Weights of a small transformer language model.
Size: 10 layers, width 192, 4 heads of 96, 7.11M parameters.
Architecture: LayerNorm before each block, learned positions, biases, tied embeddings.
Training: 222M tokens, 6769 steps.
MLP neurons of a small language model. Each row is named by its layer, matrix (up: input weights) and neuron, and shows model dimensions 0-191. Each number is 128 + 24 x the weight over its row's rms, rounded and kept within 0 to 255. Numbers have three digits each.
After each neuron's rows, "fires on" lists the tokens most often at its 100 highest values on Wikipedia text that the model never trained on. A number after a token or word is its count.

L4.up466:132108110107149131118115129097133135163142121132181145109112152115088104119090132111107187153132104151166118112078131105125138120182120096132139073112091087162185145083117110117133128133122123101133133086144156167126137176162129138126141152156121159061122132123129122114105146137134112119121149090120144126151163110145138078125141136138130173149157133124115152157104134124128095173135101136118143103122109135099094150149160152070149147154115148139150128109137120100127110122088151130117084155125119108129162068153138119114162110120108170103091097103130110114164136125158129132
fires on: "2" 38, "9" 24, "6" 9, "3" 6, "5" 5

L2.up145:138097118105142132160147093098130154149151097122148133148105134136132083076163158114161135123088154104109142099123135103142134130113150173113104125137151112137079151118114135111106139105174121129141165108150129136120110096145105112130111169118145140119143093140170095155154174121095138180129131178111144168115071114102156131154115126119152135111100128101131114195127109122153107116143119119145094099110084165145170146149123116169093130133116105148120087155103152140156100100127155115122142114122163095133096135163102122127114119095142123161099147154166103174136165129110122102
fires on: " |" 84, " " 7

L7.up154:093179132050138186104125135121117142140148130116130115088122144137136111109113103108120120133158164133146136103118104130114121144109143192134128133161148125164134105163112155130109109113112124146114119127115140081142131097091147120147139141133159129109129124115130106139155144134090138114078128165101134078100122153149160144086103130114116140117107114092101134117106133148098133108161114144115116158169131133124165131136127106126155071125120123158145141134164121166196121140103178168083178109134117142142094124153120125162086132143077085137151084129128108158144154140136157108
fires on: " is" 28, " are" 22, " With" 9, " as" 7, " As" 4, " Since" 4

L7.up119:123166132154128090126117127128170109085136151132140106142166157131141110127080116066120132153126134114150185146143120155131128121142153147081130159129167102125109132098120179147113116113130120075131136107140136116126092124108112152158140139106143132135111136089084172158125114169167138117144124142145108128153125128103131120093098109134151135160157140184141126110109101135142138093113118127150080140143123207140127158078142121129063144105155139079132131097099145108103138129108117125186148106144148152122108145113129127089118141127133112113149110148154096162142097102124108082
fires on: "0" 41, "5" 14, "t" 5, "7" 4, "time" 4

L2.up149:127134104091110116132119124164156098095115118103137116141125103196114123089122099112156096118104152090088113090114140143100125118126150164134190113150105171131125147142124171085164113112115110147153121113126131131116125145113131121112151093133126149177160153101120107144106123128089131164117117100117132108157115085115119101120127096100129115111163116098094116167147178147155143123142099098150141137163123157097148095133116150158121136151146114181131127090145122126119131107133136172128102133085123109125174123137164170136127179126117143120112186147108097157118136094076155109
fires on: " in" 29, "\"" 23, ")" 11, "a" 9, "the" 5, " as" 4

L4.up185:109158137114117112149126161110164166157128132163120129115165116130118170085093141121112101132085104129127133110151145084130139157134125128107135153112142093161175102171116119158148103192136101112112153124092090116144081134113096115147121087128124121132105137141124135100150058158172100152135134158071115157143110098159111132136153115181106127159150114121131139134138142115147166143169114126129133148086102057109112108097140154140100144169111165147122136128104127134134126100115138128133137127121143067129162117110136166122097094130139132138109152117141126109131150100130174112
fires on: " of" 28, " |" 20, "," 19, " and" 8, ";" 8, " for" 4

L7.up454:107130142158142193153107101120116115103121145122147137151120131060099112130092125135127136165084105123118112164112137168145111128151143115115119139138144145100127138091126112137184137144151102104140152152117127148139119151204139098115171148115160151067102087101129163130132111117149108114136149129102158157174118124121124108131132185150116118119106159120152130140123138098120146134132097085159144114095121146109135122102129171028134132106134183109109191101141099107128112100152106149122142115116136134119138148140117110162124142146124121140120104125115168126109142122104126129
fires on: " the" 21, "0" 17, "6" 8, " a" 6, "5" 5, "3" 5

L2.up496:124117114159091105125126129089156154108108127154096111165122123135145122071097140126126106149132096112135098120123114145135116145137117121135139154119144142086139107128155148181138146139123093146114125095161114084127106135128088137115146122124115120145148126110122085153074141135074166129115115131074175089133108182083116102147097138134124108156156129107129104125131144154153174108168122195108168120176105145132126110143161080132130115139132147114128123165108127143118073126176126148156107168141130110123099136094093145147140141108117128141162082165135120111127145168100158142
fires on: "4" 21, "6" 16, "3" 12, " |" 10, "7" 8, "5" 8

L4.up12:118128118134133157114124096185088119107150100110159129144161129130138158176140149099118170143120114117159146152132088137132082136102089124155122130132111135127124123109130121128080052127123119098111116093120108164096105137111158136143132141175142083120138183081150142122161126153126104133121152177146135164107113158101128113123114127130127159107113142142145121145082101130155123119094112101132097126122150141142135163113123185103134122122139130134146175117119160143117121148127129129112137123153156129115151104139120141104102179104088116100098090066146159106147123133092053125
fires on: "8" 38, "0" 16, "7" 11, "2" 5, "1" 5, "." 5

L2.up620:117148107143116094136156099109118124118132164120117095132164169131150159115170108133102111159128141142055097085126132126118119119120142128179060140091145125122141151124153190124155144120144132159126137139144138158160134102112170121134123113142128115082154140077095118138119106103131124119070144153082114134122098127110167110103114144135143122114153123109149151094119168130143069160113137158173111138144092142139137095119113146136140160116133129136155193142119129141100136092149131147119130123149160128141134145161108124102123135163174125080083114143143133119071137140109120141
fires on: "S" 23, " J" 21, "J" 15, " S" 15, "L" 9, "R" 6

L4.up287:096117118074123131153136110149149140120135086076139121133101111130097134132113114118144145166093097163149156123084141121116108097159140135117132134158151138156123146093174110125101127142073135109081157121109141113101163092138157175145170143160105123144111099163126127132122142098124112102127164129115100182147126138108105181150161119105156141133147147138186139105138087099127104116129112113146127138154127136139070152162135192119139140120168131114148149123084098128119123127133118071126112111154115169151145137164153121155131143151131128107118112062131107127134108102127108125
fires on: "–" 20, "0" 13, "7" 10, "9" 8, " |" 8, "8" 7

L7.up117:118141133105119098154110119095107139100183132113131105096140137121156123158136133112146127123103094137102141107087118140129146090133141142123075150145127162189136118135137109184181133137129118133122170128140185135154133165125123087100133143142120137097153152114078131133140128116154115090138138119104106117159095163100109074113176151141158187115098127148115117075154117114128138154166107094110119148116081150133153143140107127109143137151155104139091152158119108119162149083143139116145134077086120182126094093133140119159142129115119113122127146120170118122138148161110135138
fires on: " on" 37, ";" 15, ":" 12, " at" 7, "," 6, " |" 5

L4.up318:140142133103113118169136166158145130089142108164110151138132123130151134125075120148140152139075103130124105085093103078147094130091116130114126113169094086122126101101156168179131128182160092127069133137126089131130139116128070116113131161122159109119153131142080123133161141163097120173149114124135125114117109119141090157143136077158107152129165164107096121140079144110131130154146101150132095113128112137131124103130159128138185116096147109152100177148154139154127108157136097124095158118110144136137150150119145124099151126118114126122133143157154145152112157124115131158
fires on: "-" 57, "–" 13, "th" 7, " " 6

L4.up355:140158127133131126089137141128112083132122100138055178153132097139070125162116103101188147130129166134147149064073149119082107187115146125168151119173126118109120094129142162108152123154133132078131156141140140134087139130118136124117127140125116130081142157166108120159100118132103130156175128119092089158146152153174129136125131105099138133134154129114126086096096121127154138125129129144120125136131119145127138137153130161153155132108111115137122126154126177130077137097118143151106102115098088125107084135143111092130148132109083104131128144164139120094136113128134114155
fires on: " " 36, "-" 32, " Adventure" 15

L2.up373:133121109114134100143116124136161144167155095100141102100120174106152142126099118105148109126128151107134157117098127122095139135127109117127092117160159137167134065115135131181120156130114116157151173140141164155125196117140130084112141112147117160100112126150168112175122110109154133144124121067138138122119131162101102150112112087119131123141117164164100134125133116137162154077153146116135106116154102108126128159135134118157135134117099140134123148163170133111128098066168113149104074112152112160107136100138146137112118178116116154097116108155109114156117146084094129083
fires on: "==" 16, "===" 15, " of" 14, " ===" 12, ":" 10, " series" 8

L7.up226:139126114107133133155161130126146148113128074123168124146138134113118113097097125111111130130132146104112137073130150178157144109117157115120102132146104131158122121094112124118098132144173123067124144115157151111110118143136129084143088158117116087127135145149105130136148127135144162128134115159098178151111080085127086116085136157116087112164141117129108143114147125101196125121154111141124105161148137146156149125087127120157128125150135089121120096214139165103097084159146175143155090108089117123121094129142109099126167160157114135134140145139130123127148153098097118127
fires on: " " 100

L2.up401:098150123131119119156142146134134113153168117132105110155116145099169135147080154129099093146113117145075135073111120132111176111145146162168114104134120112159100156128125154113122162106145139130168138137131111106145119130142157144128145065125141164160139076158110116084145112109119164130114120134140124120115136119107166111112142140115141137122130114074099161141126129156132100110110108119144096165096121148134132120142147117172127133083098139111143133081141147112132177134132148122117147158113180129132148146074140134169061105086127113105094150149129146167122147130061110103
fires on: "N" 27, "S" 26, "D" 6, "L" 5, "." 5

L7.up564:114159171090129157127152165112152106164143169129110120168163138104088135132107079144130165125085120125143120075105110138132094123103130117121089140140073119147157113109141129126147113157154175108172167130156126129167127171114114144084138146126151135142131139128111150165124196161115158093093103127109105105134130140131162179104128150124103118099133134128100097134122131169137082115178090128158100136109128122128119120100147145133154138133150112158125147149127129150120115099126112097118128095158122123109065128125139121130133143138115179183110132120110119141105090127109143167
fires on: " " 60, " Har" 5, " is" 4

L2.up380:131131146110113114118126093116133115125120170091108143154152102107118138150124131151141095144147145114122097099114112168095124160131128119140121065158135140125127113154083130193119129131136165099083150127137143157134121116109116103108119114154130133129151181127137127098148157125180159123126131094110142097171139073132110099110106137107103127121143100086130139124127133112176132099167096160141135137160129121144128128172094090138098156128139150186107124114145185128201111088161111120171138138124100138130153097152138118110171128120133098092117165140098126133148128083112127100
fires on: "\"" 25, "rang" 12, " In" 8, "-" 5, "nd" 5, ")" 5

L2.up355:131172102132096133172119140167088144142144099134123142127169151107165105107126137107149077143101115126128082187186143117154098161135179131107155180130135117122115128121125127143134148140087105126134143104148108151154186107121143143120149109125126102098086098101120107111114128087144150151140129123115130146121074100132102141134084115099133142125144133134090133115139179084098097140127108100136159119121120168188138149093138148131128122172145122097126156090095158085140106130104127122148135133138073149128121138118130126138113134161156112155159121163120152154108136098126124093
fires on: "er" 25, " while" 19, "ers" 17, " Public" 5, " workers" 5, " Court" 5

L7.up594:133170170112127122080135089084123183163141137104126154113131132107145101116132125105086134118097161101126109131118141147135087148138139156108146097159140105131147124215104149128132168161153112065122145126129114114141125143125120131124055110126167127077132133159143155118118127148146114101094105173133156119113173180117111167136131113125099119099121157104107136145119134180129136098072130096124115105125125148144142146114087101128146112130104172127149127116092091121144148122122143085131162139159139156140126099122147164172118129134153136126131090122123126131134127147119116091
fires on: "s" 17, " has" 13, " S" 9, " is" 9, " have" 7, " are" 5

L2.up507:151150106169137130129155142171111148145126140123131125140149143120129099112130158108128123145130124078128086141086151130102128133094129093136137135160127089128161117134122156143147149137125129159135137135142118117128072162166125166133132123113144162123113137155126108163128135135160130145138157088113115163155172115098094139094145099141107148090132109168136132100090131151128123105135174117126108091156096113135105111081130113105146128152132154137126124105140135141135147173180140095142088093138105126124100115122127211086091132128084114062120138149142150195114095144109108082
fires on: "---|---|---|---|" 34, " ===" 24, "===" 24, ":" 4

L4.up201:149143107113156162142154161141128125164152149109097159129143130123147113153143105165165115155151168121142089126143138142139097111133141138184081121077135124124162135132128102153166139116142159082119130104165136099115113136157093156119161137171134130111127115099087119119096083105141129133098146143152175110104119136089127079121129116126118119096154135126166097139117137088155116124095090129144169117158114135109129151090131131119133146175131161130113067137136149123124193123112153095135161123110144115114095118127134151151128177113103158123122082110155113104101074099124105122
fires on: "-" 66, " " 28

L7.up77:107088086129145151119144081147134093132143113163138095124137090127140093085097117157133120134155108118123146102141161099143130131137141156132108149140149138155096089114119111106101130130156124107109114155155119110150145145181186113137139144149150120130141117135117109130148136101128151130111136149092133124152091080107090119098117164123099122164139088144152112133199118135158124174158139112148123108099142141165155167098134129113093128114165091122103139128095142151088132096112161135174141103092134149121099109132085172122138173139130160144160173085105127131162138101141098120
fires on: " " 99

L4.up538:130102113111119137117156101151152152125098126126123119150107158107129110076137147146110136159114161119112110140119111148130118077157155172083130137169132114171127166090127134095143149152122128113125143138126102118102075100178130121128125113133141154104123166117146121168061124129117098127112085148103120132070077129099120154083137123094121161120170153115162128156135168111130100129134190154132143128138162111152149110148151140122128114131148127127082114175166104151141152115148119092121125092098084109110096166120135124127095132168119079141139110162117126138147138110115138160
fires on: " " 42, " |" 16, ":" 8, ";" 8, " the" 5

L7.up627:119136086125138117141120166138121138129159103110158156128129151099122154113127115125164149111066113107110153108153166120165140130175157111114155095121142123131128181114124141113127167176158142117103131113102124109106150113144144149094082144098153123127149157150114140120093126137135111110152155089122161151125136133118164142148132131132116147118134110133114135098135118119098110115128069150113098137100111111138114159122156101127086132144170128159118163095125079084120091129120153112194105166115133129129171155113091134118173152109100178092096126154087119109161108143168159090
fires on: "9" 34, "2" 14, "1" 10, " p" 9, "f" 6, "4" 5

L7.up533:086167121101163132116105136097120087103124096056142127093090144087151101110073119133182134120124189114099097135173139111114144110141124124107134110115178165149141145117095120087144134145103097137117121119143079134169115117135118140140119152158118115174118171151080140090112133117155134145139143155108093100123149103101086135107125156120140167146120154148158116136150148105122167139153113156116137133104160093121133096145155120153143104102147149154133169119125067121108121118144133116138133145170090120141114163138121139139112120124178128141133120138167145121124096150128138131
fires on: " the" 36, " of" 10, "," 6, "@" 5, " called" 4

L4.up203:166119117106167125167125114104178110106128120129128110181144112130160148140131162114130138114137114138077143166093087098154156115130142152137087093172117094097160161070186136108122112112124103134164106151111151157138148133124171122174142123154119122133153128140115151147116148144124097120127112151101070125112114124106130101118181125129148118150117115126145126176151138164165125081100141113130133104157143084132131116160114106125134107114156139103136134107090130133148159138146153114097136112074136164158099144119111117143137136112113147086109123081096089128151079125101124117
fires on: "1" 50, "," 14, "9" 10, "7" 6, " " 4

L2.up224:156134124071120143104149144130123131127143103167151112097135134152078115129126105102139126125117162134106116090118089131101162147154139131128172126123144100127149155134128153159151122108138100122183111102139144146127111105113080093145146130114102164135133177109114133132123102162131162099106103145130106123116101079129115187138166121138124087148133155111137133104121126107082159124120102138174083131151135099113154113142117154055166131157137143090146152140139132092136112124136168144104121121107164140113192157186130135114088080148112135151096120136133116131140127100118082127
fires on: "0" 100

L2.up158:170140091114085125128124108123175078138113161124109119116122157138153097118097141163148070126126124099147179135117154148155108127126143143107127110129116127105150152173085141102168116130076126150110133153124147138135127114152167116102137124190117161121198136103148150112105133142083120120144113155077145149097096149109147117112089102127131112115138126113114142089155111129133122130159137114152149140150100099149129092144119082125162109081137157139158105088130176107175116168117139134099147150136113131145137134137153139155125126104114142107104122169140085140087116152132106104
fires on: ":" 39, " |" 19, "=" 19, " if" 6, " If" 4

L4.up540:105158164121125149185100120149123118181079128128147162146122077114135108116093162146100129166089133138103184133154130120129111112091158117105130162141143149128149130111131117124095150123122132130080138143122119136151096160181133161166098110109099166150111122146115109156115127130150149147108148137145077141076127142117113118133152093093098085128166125116129106107124124135107095068118174145132135124121109097153138135134155130140139119166112190143112104091152097145141126149097129129158110121150133131116091095158092129121107137125133084126123137148105111135182105121119101170
fires on: "s" 51, " |" 13, "===" 11, "==" 9, " ===" 4

L2.up615:116134129111114173117153080095158101093141142134139138144115123110142099119123129133145122136134128118161123116143133154145130131123088140165119133133152094106154118154167101136170106101108155110144124125094118140110113095135126125080162138131136122143197167116110132144118167139114119078152118093127141139121167148137118094129111078165120150136130152164152146071161131136113105141130140106110163137124122102120117121107111128099125102105166180177162141121131172128157132151107115100137121148114145171094149096156155147122090065081136086098143100110143122125179132141108179107
fires on: " \"" 43, "," 9, ":" 7, " as" 6, " a" 4

L2.up297:129103086147133104111118128120133133122158128169138136125134141125162076106135102154143099130123119160100124118091137142106102100113111158131103191122100152090138150146101167126150151156128096133111094100135147079116121120167147085148127101147172147135132128109100118106098124142110151160147147094137135123144103126174124116127126147155123132151107168173123136098168133125106113167131117086150133137174106136117116109086168124105168103125145083125139173144079102139145148141147122120141168113152116123091059133115098128126156141113141172127136162125118115155125099201133133146
fires on: " &" 23, "en" 18, "de" 8, ":" 7, "er" 5, "," 5

L7.up583:132120118071139119091149131166163136138132133167154133100161115126132088134171125146116099158121150103126134095152147145115115118081125136152080079143107149123105124104147148153124162139154151122087137111090161128110126136107154165150146123116112114134126138129098143086114143162159179088178148161078105141099096169104119096142149119120124109122086130102106137180117143074117157097097101131117143120128153124099159122120123137120117096141157113157107154170111149109131149160112134109110121118129136125131147150107123120132168130112127087145172129139112142154181068128088136145
fires on: " a" 41, " A" 12, " " 11, " to" 7, " he" 5, "2" 4

L2.up427:115137138175135147115128127138074082151146141160133138131096101141121126096150129142107149099131118082095100135114151106109158131115097157160121163169110163136133112118106169130121135117152119144093164127153167069115125125187124138145127144112155123112084110122139161093139118144099111135084117142152126090083144078148131116181118104132093121130129131141104121170129157121116109097144129136118100139152086137093180141111148112100194149159164121090118130169172116110130103140115152112136142140124141130122068142106152106168096121109116104159140140155147110126128117145116146119
fires on: " between" 24, "," 21, " is" 16, " both" 11, " are" 6

L2.up155:085139102130100089138141138109137136080121132153126135142097144117117137114103165173134128124153130125129103135106086104140159112144121105102163099129087077092160121113086163162154091126140147137108129156138132087092126127139042142143126119142153139095137196143136142135138139125125122113133088176117130091106151103096123099118087115195096106134110119169111125124126124116145122105139118131114148164126145137139158144099171121136116093135184147117113120148135130164139137140116110112115134150136136162122160112140116123133125140132105156114181094196146150132156166117104131140
fires on: "1" 31, "5" 15, "2" 9, "4" 8, " one" 7

L4.up436:161119141102120084139126171141103147105151114121135160132135099137168135110122151160133116125135132114090162095117118124085138079148099161116152072088140142089177142143112143110095147109124125127110142155090139135096112107107110102127133140151148101220116182165122155130149142165138178143147117120117092133085144122117131154159128101120156127117113155134146104096114165112092124079115134120121111120060142121154165140115136101118137147088148123083135125130168145159144119113091128133108128145130128129127115137149119122116081146100106123171136102148117118156144136115141155161
fires on: " it" 38, " to" 9, " time" 5, " up" 4, " of" 4

L7.up165:129125131120138109144121112150140127143121163117158139155134117141126142117133173153108115096132120104119093153137155088098132117134107143140091137121114060149120163131154171116152117153084105175127123131117119124129131118099128129098110128241066157115193148134119157061158158119099135111168158067142130115095093155139128137144151151130087114114108163149098133165126147132136108136149121129114097106119117143140167123133118123105110147135140123141115095120066143113130139106095119111153152113136106133138128124118096126142106162116146154131146090133155131123124091130095124145
fires on: " of" 45, " an" 18, " the" 13, "." 5

L2.up143:138147114137107092141121094141184146098155151134136133123100123172132101143105127135141115116117104149157134128159129134120130094118097138138158142128123121152114139142099174137111156165134161101107090163152116140167097097130125142107108149159117125140097134121074117085133163131127136166139132139145165116105092140130132108129108104147107125144147177150106113114114181091087114171109169154099148171134145152148174102137150099123124136143129105086106110142094118097109096137161129127155161096164079119114151110146090144136146100131145086074110110110105104147117145136097068108
fires on: "," 52, ":" 9, " " 9, "0" 4, " record" 4

L4.up161:170133118169089110099138149122114133130144118123097135129140135124123112136110093141125129097121105116140111129144093131105166172118130177150100123122145129180118128160093122140145118141110118137121119159090125091190110115141142129143136136187090141124123152098100124151128123146162111136101108156091110173131147131110133110110106037106095129126128099088103156104115157146144073150129117148132089140150132117167174145153096119134129159097165072095138130119117094168142124131122165100109147183154141126159142114135151125148158106132109133127101131133157135133115120113100119183
fires on: "R" 26, "S" 11, "K" 7, "Mo" 6, "O" 5

L7.up229:101143129177092155129120159079099114123161122107112125133158158101092113091141113136118119083108120164118131143085171153131117112140074121144064139143118109145106133120195198117133136129186133117105139119124123108134120162144123148173127114147128104094134126137110146136152132105120121130155164194144147117106163121156104135095146127083088124128117100167128113118115101119108109107117184132144124149094113117131116121123148133122130122135107065124124091156096138150134147140134103140142120128136135140145161113139088116130153111183142143095118145115123129136172123133071119151
fires on: " " 36, "1" 34, "2" 7

L7.up52:166118083124137089132123169136156153104144113186126152081130105145104117103127114120069129113145172077119104113123080090114104135141124133154111103085151154124185139096128119137125103098157116077159166144150151102108105140101153162169165173086159133118158093170097160099128110150116116120140127118127127106143120130148131125099113122147134107119133158096134105129093103109132126101142127111116137150148096105130085113127116113141175138136138178134124143145121153130118136179117118088128166127135146153105100145131089144173113141142121156169115096142119111168122147121144132115
fires on: " " 69, ";" 5

L7.up147:132170132153146131185115104151116089139158132153109092134119142164132148162148202079105087081162123138126142114100130164147123149111139107131147110123115110141109128161130181129134163146127150093175166113113178142149121123128141164089112136156111107138130111113142145121108158125093113079086075107088127095131117147126092137101147174134145156131140140156127163156120151104156093141149116114108103158123157135137126122116116112149153114130143101124127141122099120085133159120133132145126144105100114126153093102094108137094076132093113064125134145135120100132125143151144109155
fires on: "\n" 34, "," 9, " (" 9, ":" 7, "4" 6, " $" 5

L7.up634:111151142162117141162163105091120105152139124154134119148131122159120101121144108171092114129113090118103153136140152133142124111164117155099127102151127120120098154123129149125084157139137085113137128126103100161124100148148115136167145116128104073143131113091153125102153132168123133157084153097173173131126154121134114157133154120125161144114141117158108118110113116125093151083113119085137108166139129122147135165137126144100142086169117157128140120133112112112153095104162131082173123138109153084096130172169088117106126123169179171086110138130121148156124124091112070102
fires on: "ent" 17, "er" 17, "ac" 9, "ical" 8, " " 6, "-" 4

L4.up619:105148175130144111092097117080142129130144111132115175118137141136184152124126123130133155144095119130147114117108104098145116134139138148122157128122120181074133132092149120122091083162127131128178115119132153174097129136105144124106105166144147128088113134150149118115110137105124121115126121130173161147145137101108092127120148148136134140123131136115117122132153136094138153135136141059136063119161107110130142111091146141135165104098153134093156135148152156150149120105157132130085154106153111107051138097148131091152111126172127147110121150167090122063116142108119086153
fires on: " " 71, "1" 10, " hold" 4

L2.up546:104159139122152151149115089123138132119119131084092188107106125145125106095129174180116136138136152145128100107100175120115152061160144129144159133146120115081139140166139122123145129132114113131152143132108115135135097112128125115112136148162139135139132112156100159120080150121122099106151176120123084141133125150152135149130133151179159137134088137122125150139166082153135132117113107166117108124113107111073094108131137074151156159151130138138197139084085067107136162113129138127141127131137128156083085117153099136133139109131114152087141123151130101108090136151118155131
fires on: " the" 74, "===" 16, "====" 5

L7.up626:088171130108085106162099128134105104124168094156160153089148183153143112142134147092134085105188125079150131099163081116139133134123143134148097151122157090173098090167118149138130136103082126138089079097140130123149109106084158132127131161094149131100129154100132157109118095154107155113136157162140128109156118102192108114130113119160132131157105111133116147139112167124068140115126125120123150168139145140140139161143142117126129133143140172123116121146154113120140118146128145087101137126133147115149138159131094123104119126137133151148094131120160094135130102087138120100
fires on: " re" 31, "2" 30, "0" 15

L2.up270:093127145087148109145132127122167124149154114149087170141114120158117149140118192089092153123092107137110136127086085137079092184159097091160125142179149103123144178114149127127144129147136172101096170134093139138117131131123096159113139149112133171135131147141140127128156133126151150139109158129116110092133161104159100103154139128106155093102127140124112135096132159128140137097143135152089146141138130096100108131154137166112130163109126111131118118129158163102150149125118091118092106100144177128113079120113128119107131092151080109140128117113121134088143101116077125096
fires on: "\"" 49, ")" 41

L2.up250:135173137127143125116150133092121138119136119112118132126146116103154145160119147165127138101144137118124120101144138143134139116172091118145158183120078121132160129126120139104116124125149139111127089120112139097130081111113147120109108139132153116122158135124126147108151072137095127144132105090150138147125100125098103156143148126150062121111154115107097090146126140126157101098187131112134096155136117064115181167095150125143130100110141089150083106144166185189120107135168086151101155119161097110125132082137150088136162147157132129137109160124133133092115118128115111177
fires on: " " 100

L4.up403:162157116121098130129133156101133099123104142153111149133122126132154135106156189124149135143110165127074125151105107157171127125137140140125087101175100132096136115097122134114151106152085108156121156130105116122165106134141180129140138109125107142129129139156113156149086200097133122130134134116108134119112101114108130078134152108137152084121129128094151146153141138087135089105157124115131132148185089067160155097111139108082165165090126111099093138143170122154140127161138095130092125112116109148156098094113148124127132146124155105110112100137133160144122189126117115136
fires on: " |" 63, " " 16, ")" 8

L7.up526:100167118138144100121107107140159124139151161124143146144127125153087124110165164123163138113107114093184128102194153099161142164157112087115125137112151151141139138106172123148122112187159110153154132139102122131077158102176175126121128119104151134169136135149094109157140110139089155124120148127130161140117115125100108105121123121157094111140147092096113156162148126107118093106124100150159164109149117122130161087119125147117103110138139067132135120172098133117100146121101133118132132111099140160136103127164126155128172109099109104133130113163135101134173094141087127093
fires on: " W" 39, " |" 20, " March" 8, " No" 7, " of" 4, " St" 4

L4.up633:105109115070122159079138126082158096145128139129155142126142111128123152116146146128157143133121115130137158111094141108154148089099106105160134114091132140102089141148146107113109133125116130098123100093125172128150133140154162103100120156139096166168146143127114141169095150161162113134173125139099117167107120139100151093099142117136130080137115149078135143154134135158130168166121121119104115156100135122127142110119117152134082136102156168147109132126157135172113162147123127152126143100122130127108128112151124143106096096158128080176106161120179083131167108119077160082
fires on: " a" 21, "a" 15, " c" 13, "A" 10, "," 9, "ch" 7

L4.up520:121105118123099143073133103124115098128149110151121135128127132162144132146120187138102132126117147076107134132086128098129133144140135124154123117122106188146131147131155137107100134132169120134156150159089152095109164094127144123131152171146102127118162145138116150141118122128148129133126112155139102108125101169136133114078167127119107126103171151074168122122131152115159112144105109134100130154160085107116104153136132115093149141110140150108082166128167132126156105144164118107123123161128074161093072175120140129184097102086134083150136138123121120093180098145118135131
fires on: "," 72, " |" 8, " that" 6

L2.up310:180140139099097118163124133124123143106133098165167122171151098131132096139146112125123122123128124128136111144158124103151129142111099109121119144149137116142137139115092093151127121125115094127095122095134129127099155168112121109133162143124151117124133134110114118116138096158124158136140169127113116118161124083151153107121127116112027091095103162113095117130157185134103135079130068126144133148126120119160133133106138120094077120096152133133156156179116164124094120178121154106145143111094140152164145133137126128153134132133099098149154125121138176122089158151096148197
fires on: "er" 42, "ers" 19, "ever" 9

L7.up639:157096106108113126113116149117151181130140137179103145154137149117090116150102160137150167098083126098143062089133147100120179142127092133134111124144155094117090095117135108104157123172096108091127123125088146112150130142143111147117125146119153109098120134094109129148087135164108176116135137117138143122107149143142121125142174128187151105124155124154114123105103114147150100142121143078139122117146094099116089099077164114130162153148159120116110147152167144119128139139162133111075158122150154112132116155090125118131109147124118125139083161136106177130160132092137143121
fires on: " " 41, " and" 10, " the" 9, " a" 5, "." 5

L7.up638:133102129149094111137164124131153134121122116122097122163137130128144118105107196128127132119148147125157092147103107098139113093096073168125145139168123102152164119118110145128137105108091138109114159102112102128153144103111119163097143141110136111141126145154127122150092140118112126171110104194086117106119130095152092134119131155134143140114103121160128111130123131152176137178105124148101127163088142132126138129095121134096107082159117150108068142095156115073107118130136119152167166140145141135146174184145099166176092113127156130105139105151160152143116143108119098150
fires on: "2" 35, "8" 9, "5" 9, "0" 8

L2.up71:137148129123129133153118093145137170121129153142170142110122142161112148124133107125114101115101137105073169126164137105106168146145141132102091159128190129181192125163126096138119115159148134165115122102146125172155118117116122129129145097141079129127120150094140072139149090153119149149132101122155112097093145083161104135114122093128152139119165123151105132105112149121146134113098115112144103140124133101136205097106127127115107124165108139140119139117109119091088110123137144142153119144154136108121137121135159159121096177177129092116116113113168168124087154090128094133
fires on: "," 74, " and" 23

L4.up529:056107119152122149146099066115185119103157120089131079128105124143077115123106128150125135131126128170091139109140094148108100186128119098113134123153124128177132111129086118163142113102147140077123152135092131143136147139162112156140161147152110141133130141148110164147186092143147105091130127149136130121152091161112129137143147143098133105127117104108152106119141136158119115143152124132140088181137123141166103132128126123154139128144116093146114171101094082145126097109132126146123142121142115161134139121168073104079142118094132117144131106128106110157156118097158145159
fires on: " |" 28, " −" 18, " +" 9, "1" 6, "0" 5

L7.up20:145115097117136108109128141146147145117138109119153117095159125158119107122115131119166113106148130160140125064140135112144158112121121109145139127137144150143114077143119129180118127119134140113127123122104183097157151150091130132124161214141112149134142150129094148109148087137148112066089136151093107134101116091146118113148172095119104115116113168117139107149118140117121129046174077119177119175178126087129144110107154136134109128141127161121120103119147148154137113134112197139112118108110156179119127128155140150125128128133148135114085138121150138134127120094128102128
fires on: "0" 93, " " 5